config = dict(
    tie_embeddings=True,
    init_std_qkv=0.0207,
    lr_head=0.00432,
    final_lr_fraction=0.05,
)
MLP neurons of a small language model. Each row is named by its layer, matrix (down: output weights) and neuron, and shows model dimensions 304-367. Each number is 128 + 24 x the weight over its row's rms, rounded and kept within 0 to 255.
Before each neuron's rows, "raises" lists the tokens whose logits its output raises most directly, leaving later layers aside.

raises: "'s", "’", "'", " Guy", " Hen"
L8.down1866 [142 169 101 113 139 119 113 147 116  98 140 124 124 135 124  87 113 128 113 136 141 109 142 133  85 105  77 149 135 103 122 125 126 112 122 139 107 163 153 108 134  99 168 186 150 112 130 176 126 113 131 142 140 133 140  98 127 150 193  98 107 117 171  92]

raises: " 78", " 48", " 77", " 79", " 56"
L8.down502 [102 143 121 165 121 140 144 116 172 123 172 123 183 100 116 118 104  81 124 144 174 104  99 150 172 117 118 121 134 137 101 101 137 148 135  97 163 105 130 167 165  91  92 134 140  97 111 128 122 129  89 117 136 128 119 144 155 142 110 140 154 137 147 139]

raises: "|---|---|---|---|---|---|---|", "\n ", "|---|---|---|---", "|", "\n   "
L8.down2789 [137 103 142 145  88 131 103 106 142  71  99 127 135 100 118 131 141  98 119 101 109  95  65 139 174 104 108 144 130 129  98  90  86  78 141 106 179 114 145  75 124 150 109 142 162 157 111 136 111  97 171  86  85  93  98 157  99 128 134 209  98 149 131 136]

raises: "ific", " each", " the", " how", " what"
L8.down856 [129 141 121  98 163 100  96 136 132 122  98 113 140  98 128 152 147 170 124 142 119  75  90 149  74 115 138 148 111 109 177 137 152 106 155  63 111 126 117 154 144 114 123 128 162 116 139 157 137 117 115 139 145 121 154  98 154 132 144 113 193 130 100 118]

raises: "y", "ine", "ich", "IV", "ies"
L8.down2166 [134 146 126 148 114 148 157 106 151 175  86 131 141 142 111 114 110 117 106 131 150 110 116 149 108  93 101 136 135 104 148 132 150 107 133 122 157 120 152 147 134 131 159 123  96 155 152 126 112 100 124 125 135 111  88  92 172 133 151 176 170 111 155 117]

raises: " to", " off", " onto", " back", " at"
L8.down1898 [107  87 104 136 172 106 107 152 107 119 122 159 134 108 123 139 148 144 137 148 124 107 121 177 117 110 153  98 129 147 143 141 134 136 116 117 140 163 132 141 145  91  63 149 162 113 111  98 107 108  97 125 107 119 154  74 130 132 170 104 160  88 101 118]

raises: " them", " it", " a", " much", " the"
L8.down1593 [106 142 126 151 121 112 122 147 115 111 129 110 120 155 100 147 123 167 151 140 131 151 119  90 109 134 146 142 127 122 134  88 131  95 149 105 127 173 127 164 154 184 115  81 131  97 108 128 163 121 160 123 132 125 122 159 114  69 119 111 179 148 101 119]

raises: "ate", "ates", "ately", "ated", "ably"
L8.down2586 [155  80 152 113 115 146  89 100 127 101 109  73 116 117 134 127 110 110  94  46 148 130 144 134  63 149 116 107 129 146 151 105 101 178 125 151 113 147 103 115 125 141 143 160  97 143 137 125 124 181 111 125 157 135 152 109 147 119  97 145 197 116 126  86]

raises: " died", " wrote", " participated", " attended", " holds"
L8.down634 [115 144 120 138 151 132 109 101  88 158 127 131 134 120 148 127 127  86 168 161 128 130 104 125 139 117 120 127 153 133 122 132 134  97 131 120  69 104  90  85  99 113 121 127 161 129 183 130 130 129 120 146 174 129 152 106 106 155 122 133 122 192 136 150]

raises: " country", " world", " state", " countries", " United"
L8.down2727 [155 169 160 122 107 171 111 157 106  97 102 123 113 141 149 144 105 107 147 155 133  83 112 123  76 178 129 183  95 105 166 163 128 132 116 132 167 164 162  86 133 124  98 124 119 121 135 167 140 165 156 136 116 129 145 124 156 124 171 148 181 139 136 120]

raises: " −", " —", " –", " Won", "\n"
L8.down1229 [134  82 123 106  93 102 101 121 105 116  93 152 157 125  64  84 183 156 112 112 130  87  93 129 179 138 115 123 129  93 166 140  86 134 142 167 130 157 163  97 143 101 113 114 120 131 162  82 140 157 159 116 114 143 144 123 117 125 132 153 152  86 126 146]

raises: "ing", "ating", "aining", "aring", "iring"
L8.down2493 [157 170 143 186 127 124 154 114  94 141 105 157 118 105  88 118 136 117 144 158  63 149  95 117 110 136 112 107 158  88  78  89  90 129 101 143 115 151 120 136 151 138 134 151 143  95  89 171 144 160 152 171 122 115 150 112  94 121 150 145 150 127 124 113]

raises: " that", " may", " whether", " might", " should"
L8.down60 [114 194 122 140 134  96 125 159 135 116 127 131 114 128 121 105 134 164 145  96 120 111 120 120 157 152 117 148 118 122 133 102 105 116 143  94  85 109 147 132 123 159 133  85 139 101 120  95 123 108 119 108 129 133 162 122 158  97 144 110 110 119 118 122]

raises: "ond", "one", "ii", "ode", "ann"
L8.down689 [ 99 145 126 148 140 146 135 110 124  85 118 114 121 144  85 123 121 152 118 107 146 125 157 134 125 105 163 111 119 152 110 135 171  82 121 128 155 116  86 165 112 143 115 131 141 110 132 121 117 127 139 154 105 144 147 127 120  91  88  98 105 100 113 117]

raises: " 16", " 17", " 15", " 14", " 13"
L8.down2340 [160 167 149 115 112 130 138 124 143 115 103 151 147  95 127 152 131 116 125 100 140 123 123 184 143 165 146 158 109 144 149 123 122 130  65 135 112 157 112 121 117 114 179 134 161 182 110 143  91 140 143 176 119  99 117  86 162 140 120 122 143 124 124 105]

raises: " 6", " 12", " 7", " 5", " 11"
L8.down351 [127 136 130 140 119 119  97 137 141 124 139 130 139 114 106 147 127 171  73 118 162 134 142 151 177 148 149  94  84 188 154 136 143  99 128  99 133 104 136 139 162  90  64 147 147 108 140 152 130 104 103 140 129 118 107 128 124 163  74 153 176  94 101 104]

raises: "97", "11", "98", "13", "21"
L8.down2143 [121 127 145 132 119 160 110 112 116 111 157 120 134  94  98 114  91 116 148 112 130  93 165 119 116 141 109 115 151 131 124 155 130 117 128 100 156 132 132 113 114 159 159  61 132 118 138 149 142  78 117  86 140  81 135  76 115 121 117 143 118 108 213 166]

raises: "ates", "ises", "es", "s", "ks"
L8.down669 [168 155 152 149 150 159 106 107 106 136 147 118 115  78 103 122 116 103 170  82 111 110 117 121 143 156 103 163 118 170 135 117  97 128 116 111 141 144 125 127 114 134 111 119 136 135 112 105 129 149 106 114  91 126 168 130 180 149 134  94 126 138 129 144]

raises: " Sep", " November", " Oct", " Apr", " December"
L8.down194 [104 101 100 163 113 120 120  77 126 161 112 106 113 158 137 101 100  88  96 175 128 128 153 135 158  94 164 108  96 144 120  77 118 190 158 132 139  98 113  80 154 121 100 155 136 145 133 126 114 153 150 138 136 113 118 179 113 122  67 129 171 132 139 140]

raises: " 32", " 22", " 3", " 31", " 8"
L8.down896 [145  84 148 122 108 142 136 120 120 101 186 134 135  82  57 142 123 121 117 143 154 109  85 140 137 165 134 136 123 120  90 124  90 161 138 132 144  85 107 145 116 137  65 111 134  98 127 122 113 122 123 155 139 128 127 120 161 139 131 137 139 139 125 166]

raises: " José", " Jose", " Jean", " Antonio", " Jo"
L8.down313 [153 135 112 129 148  77 106 146 111  82 112 148 162 159 135 122 153 128 139 136 123 139 164 132 103 145 125 128 126 136 106 115 130 119 182 136  73 113 191 113 175 109 150 173 122 149 116 151 139 176 138 185 128  97 105 117 158 113 133  81 120 183 140 118]

raises: " country", " nation", " world", "=", " district"
L8.down2392 [112 100 139 103  86 162  82 136 140 105 130 144 107 148 154 115 131 115 122 112 190 112  78 139 139 162 157 129 114 104 166 157 123 115 115 182  99 125 130  97  90 137 110 119  98 159 147 140 123 142 114 153  82 148 148 131 135  97  89 121 147  85  98  91]

raises: " any", " every", " other", " many", " certain"
L8.down1809 [146 135 149  90 114 152 158 150 130 109 113 112 126 133 102 136 120 156 162 120 162 140 107 137 114 114 118 123 129 148 111 117 142 128 113 164 104  64 143 138 111 162  99 136 125 150 114 123  91 100  89 151 127  82 148  73 154  96 143 119 101 136 134 116]

raises: " 7", " 5", " 1", " 14", " 4"
L8.down2754 [139  80 109  76 166 138 139 121 154 148 186 155 141 120 109 149 135 151 134 120 133 131 122 121 138 103 128 116 133 131 170  92 136 117 119 127 138 109  97 140 146 135  99 121 139  97 122 124 129 129 158 132 122  98 121 128 118 150 113 158 145 122 102 134]

raises: "ably", "rated", "led", "ively", "ed"
L8.down425 [128 125  99 143 111 135 135  98  66  88 122 134 142  79 111 117 132 191 163 118 142 156 110 133 151 144 120 113 167 114 108 140 104 123 128 142  91  94 142 126 127 133 111 151 109 139 112 141  95 106 138 126 121 122 123 106 113 109 157 134 151 156 105 130]

raises: " tour", " debut", " visit", " account", " career"
L8.down2876 [ 97 142 101 107 140 118  99 191 119 129 154 146 132 148 128 123 143  96 116 141 145 145 118 135  94 132 155 113 146 135 167  91  97 108 133  93 120 115 136 111 115 128 135 118 162 106 126 158 167 108  88 118 132 121 112 151 134 119 104  96 132 118 115 120]

raises: " lives", " mov", " plays", " incre", " requ"
L8.down2091 [115 153 106 112 129 139 168 119 101 141 133 107 150 140 110 170  88 133 148 129  79 123 116 154 143  88 158 116 157 141 107 149 104  61 134 167 125  95 140 148 127 162 148 136 201 184 138 124  95 115 128 128 123 111 178 112 107 147 118 148 128 161 123 101]

raises: "ina", "ois", "in", "ín", "ko"
L8.down727 [158 124 170 114 115 161 143  93 144 101  88 123 133 143 111 107  96 170  79 117 131  98 137 141 121 133 144 139 136 123 107 103 113 120 132 128 116 128 101 160 139 124 126 123 127 152 126 106 150 133  95 161 128 141 132 119 141 173 173 135 135 129 157 119]